{
  "num_key_value_heads": 1,
  "intermediate_size": 2048,
  "positions": "rope",
  "attn_scale": 0.125,
  "tie_word_embeddings": false,
  "init": "uniform",
  "init_std_down": 0.00327,
  "beta1": 0.95,
  "lr_head": 0.00396,
  "warmup_steps": 280,
  "decay_fraction": 0.907,
  "doc_mask": true
}
MLP neurons of a small language model. Each row is named by its layer, matrix (up: input weights; down: output weights) and neuron, and shows model dimensions 341-511. Each number is 128 + 32 x the weight over its row's rms, rounded and kept within 0 to 255. Numbers have three digits each.
A block is one neuron, or neurons of one layer that tend to fire together. After each block is what it responds to, as a language model described it from the Wikipedia text at the highest values.

L8.up914:143044115145116096096137128136124133121097159166171150170092102177116112103050138149139155172148121166167057143156150122209153169130087058123110092163149173125130132144133094124179153153147103163130073122120138136128145125148159106125133172097132179145117158149164160142136148137161132087146139172117090141161100148137098152114181145076185085133190132147101184137109158073156092190082145151111118172158174202090110116136143180155193147147152149136135150131127116104126133122116162115122063156102099133129135124117
L8.down914:163125123139086171134094165120082111133163088155130166100128136146105160154113118140153067120112107107154152110154128170141127094101186083132086127124114143050131151103115083099100129097069123152112131091127132044111133084202148167120135138077136161125102128141112160084094119092145101083090160149103129121123141139105129096102114128152115188149172111120127115143063117136146146090088117115126163112138123097146171134164129071184118127151165127131110084180097184094159132145111167183130137145124126091137084119100
L8.up930:118164089147092129125118106123111116122168091113166116098149080135113152130057135179109046101085153053156170067124126096143127113125147098179083077211158095149138107188070154172148155166156138164126175121176161125135149199130129124103143131128167154178132155123178124076090152130117125172140164167113117162153167114133147152201127137080201110136164117162152100166142107065143139145121176117073154177175145109104133153143126162111204083162188163144107111094154118155125111137124199106106118127110122133142118142122
L8.down930:118175078090143148093170162144159054150115149091110149156136149093166098128191102084151077100164075096118155121157119104121053098127135113145142121106127105180103148089053124091125105130081193113112110095228056160116112119148126140115172142154117068180087062081097126128092132109142124116124173124098110116162119122106140126160144134169138160145095109154100075155163116209119127156117167128101129134174204097091115127154151122085092127146101110124141140108099123099143178201104092234104124117140099147168124057104
L8.up936:066128065149164059097119046134115068151119087141136167177161132119150137121112114125133083121131184077093153070144135140151139084167135182175164105106204112133119139112121097156125223149170104176117144082176180089150111099129058096153150176152170132112117157133105231107105172137124143186114190119161094098130106167106088146128193150084157119125141119160162148218145125077098174174120127134080101128064184143117070094141117090061127162103164137132121084120105110117133158097149147106131071141101083150091081118126
L8.down936:164153075195167196157147067200161106134123134134168135130132148153116186133173152095125183176148100108093184170135088090147100136114161106177147116136077116168123130090142175200212163144145083136102095171163142146124157115148151072139207101207078108144148086096093061164145113169138089040122087099169116114135119104152109147178162152081124127096129181133142121126099141052127166090098123083151091114123128135072111144179089097143149156161123135090182143135100130196121173145166074130127104150140144107121105116165
L8.up1080:090097118133144105151098140147162128083159130148119125088138121158097052112101155087093106121142138015156103128098096080107130139166072146114046152168126122182169134128132157104124119115110114103128121178157101098119096140128131169117131110185200135180108143099169100119153136102126165127120150156154081144145144159129116088159143122098129107082102131140113090142183149084131152112143137152137150115151152165042116120102094144124160094132087126090161142107102139144122144075098129081097142137088156137164116123109
L8.down1080:101095134146120170163170119165220111171146137116103173142106198162086069139167116124116084126084134134137100129052154140064139064167137152145124119137133144175098109164158144173146132150151130174159124102116098123103148102129127138148123129117107138092108113152111117116137102168195154142180155218136201128106104159105121163114098108106102141117172192148133141134194121130105112087111076175116090087130126132141080116132093089143074118074107131099151157103175174179104132175082154149112154106097111121126202134153
Description: Pre-verb infinitive/auxiliary slot

L4.up1602:127107104138107124178165124177129125168154144104109154065090109170125139100109144145066119144156153115155162074146123092184120127140108109122072132155110124098157127175141163095133087105114175089116173106186167143100171162152131072142140134153136124160101075127141129175109135072122160125159112112164090148156107090135102118112181164117100119154111148153173116124170216064093153148107171129101141100178175116034136158104117104084118119197185081115117146120087089124126118169089203163133184130143084132114152147142
L4.down1602:139129115133121098073117139125141054148123147071130150111120139054133139141079100135175103114135143093150155044144139141171127116185125111194064139142120075085093075099142165093136170078109158108122156107164142158100092123129212131075126175184183107120084077084130159116081216129125122190135140103125127099168141130117102110177149120122099083118171175194118161134180122117136159189116189110122127133161115145101139115165154106076099125131166090108145144143097144120119177172089150164083117183101102119104126114118
Description: Infinitive "to" and modals

L9.up128:196089097049149116074133174108131127135148171129120152104100116099135095039096159161092118142125077095190119138150097104147109122102158140148132148118137117122230168094093160108053125102137163123082115135158142175110102137100137132160163045120176218151126156132143100100160123119146075169149121167115090118137107148096163079106126071153128141164151143084167138103140161095129171109091133102139140122085049119114126186181081125112163157128162128129127159081136077113091145100103091131139208101151124132139112126109
L9.down128:104142098179101134098075148182070170071087119113085145151156156139084108100117169163137097130143127067085104157122119167090103155138191102161116098134086130184113085155115206166147133143126110100094120197149176117114190096080137159121116163100098136116198096110067174133141129138164064081145138085105157096105168096129124130136102122130136081104122138176141113094134084078125146144086103176100131157119119140083082062134095078141136085111120106061175120151115117111151133098140064129073112139087105183093173072143
L9.up173:142132115115106111106101202159131118154130142112068122118152113099071157100102142131135076123168072104147100098144169112153151105146075171119089134109115110085130149125164111089162139096100131109115155084139153164076117113150131150085150128179193139188077065090139121091131137126184111146123144135142121120179161140173101093144135166118084072121179142150132124140131123179144164109067153146114153150157130097105086174150168100083132101150137102121111161140105079085109201166164154187077156112095125130101130137095
L9.down173:158147157093076100159161113109145120143185119069137186104121158059161110139102191162106045157136105067164164118113108168129106119136127137134108096168124165079081124119168168123105127098135141116132134145137160130103213156157203158112135152159104063179110126097103131104105200154138126146115112112135113097157130095096140099126059142126163131125120102131162146091158113166161148170049136108071127113175154113120128102104179140111116105164130142112140112083128113121161175134160110146100155171067127136115138121099
L9.up1705:096109096095126154123140133168152113141134128166140116106118088099133113132074157153152150125093139150183113158090110147134135120141105180137104111084139135132111166078158184086142139143151164151092127146155171183149104157082108089197206088120114139123118129101110195109103174117121122145168101106127143156145142121094153097134101145119173087127148113142140118152137125035173140129111118097159139127112108171135121127124116121096171081144137173162151110133131120097107139119078138168184123165072184145134111148121
L9.down1705:095143111137130107126086137160106061097102133093143112138135132103113166128137121040077163176144119150167140074149187176058126103097107147117109132103122112144139079155110065081109131102097122132130169067113173122127094113126076140137105115086108171095113157168122127099105204124172146159112174159104148157147129092157112109153122168116147172139177096142074060101166142182115102084088153131102119155149109118101109138173104093143061115109096182092105105134132123109151142102147104154081163154136078084085195115189
L9.up1937:146137118172198133139186111194075119153187077079071151089150135191114166047115117176138096156144130100150111105166145192135116090166153107149174068121103163106160205079144129081132139172075125132113139065148126158111104144147098077130169122142086103106160178114107131100065115121110080140116117109156123149069148160110108166136163150127127135106133173084093110124116140103093145155172070167170115114129076121089066105173112128122098130112141127196128157149108163108089131129151166135103091091102124081082096161098
L9.down1937:135152156217109081162162124102140181101130137097140120087120119165107058079140109160108107065117122151124191069133146125126158098106159143183109137137115119116071084060148167130110119148162084144167163135175146125118147089119065140118104105135091150177123185147140096132175139038174098108084101164158195194146144095097140124111210115136165122121186155101151130121147091120162128075135206089110114090102165210133085107105130138177169107167128143075129140127115158129070140124129099160112101094126159073181127128129
Description: Predictable next-word connectors

L9.up705:138133114108122111135126072136182075079126157145095145147149141188186129130086136094156098167111141123165119088108157140134116109145117158140113091095162102160089138100142079080089187109194195126150113173147110138162119125151084145181180121087122091082122125070161115108105112139168163187100119095154119124107139145104107178159147085100166163182107124129096153131125084125141110131114161132145095147179085136135142161123137131086146123152054101095164082125113151144146153130063129204116107125174184103066116175114
L9.down705:164078128159116141206165096128120120167133088158127114146132071140131154144128121147094101108134151136148195156119093174098135119171146098133185126125127129138138102116100155103134144094104134137105177127134165135111052114123166117095138086098164166185097208147169146149156167144090061095145096138085131085124128134100148112118127070141095104097176104170170099128142164159107160146164125211131121118099113138089094076140177074124124143131183136108164169067109093091172136110221128111128192127105070130123105122115
L9.up735:134115111128150129131065195157152115124138114128120084100121088146155119139170131185131126109145136110165091127089131125152146057103100140166175115160170175073121162102132159148134150133136173094069092174137120071213058145182096124123133175152121148200138127151108128090107143156139143103167093171162125151108107146072150073164120074124121070137133047159105109147157159122127170126105122145072105169133098152111171147118159124138137139146091098173160144188103126055083149117137173138065103133114073106084110120102
L9.down735:111092103117112116138180124139161138100127070111104094155090148152160087152161124099144159135128122168142134174121142172117127162125073094120140194121157146098123146112136179152102153127118093160130120062217131128134130170108104171134117078064107217130076129116101142166114146120127155105082158141152142082110136105145111188145148099074081147191156192122078146155097081114119131152131195134139124142173131167073097067118072122130049128156098075152152171088121100128196123104126073138095099149146112124125148147121
L9.up1081:157148103049120162099114113126150120161109168126098123131167123164172144101103144091190156113098154135152156150111126143149101065129080110181087077098119155145159069085145128128139184136107143166104096120139076155128106145146128154084120091084124185126140146111079122093103128072102106111081128145083124201112121119111146085052106186115118111105152069136122166095138136132119115151119159172106086124213120136130151100129099217073135166119118139164150118145142017131133123122128143115163155135065113096088143136134
L9.down1081:146131140111155112130128126129115138132175058109175105090153128157144143126170154088096104162147140067132150143158129119087116177160089120092152123087152166094101090184098086149175153134074131130113089049154120092067061111123120070137071120105173138120156128120129158091059129147119124116096081147145188152140089176120082133111145141167134111150133101118089122117131106159073117173076110103092098140139040172104111163134140145148118134159151058100084142167077137117177151152171109139138072188160132062121213152091
L9.up1293:130151171099127181172146128175076085160138098141107144114083128133157113084150115118136094121152174126167138082068138133061148151096094155112112154168127192135135149091136112134116113137153105094157141087132117117161103136183051135098190131109116109133146088176160105156128091150121115160145135156126153129128106131118142152024173201122132101116085090135095142126137132094107119162158123119149170134150122146146182166088157205080121089123143181172158100130133094089104128142119153139110141146063139170115145149080
L9.down1293:092135114164142108168083162107152107138093166158132073122105135138111167130101215054170092093115072061094092184152164090155150161127136054088124147136140135121089092139148106098114161116123115118167110123105079123200099073143174106122131142080173159108116190144133134139128163129133145082111138162117101128126110113111162030082120173088118110073118163101149122152090142145112072092107152085138091148128081139136145141090094088135084154117081171151181101116168120088172198112187172110130191114110117092108152142138
Description: Achievement and ranking claims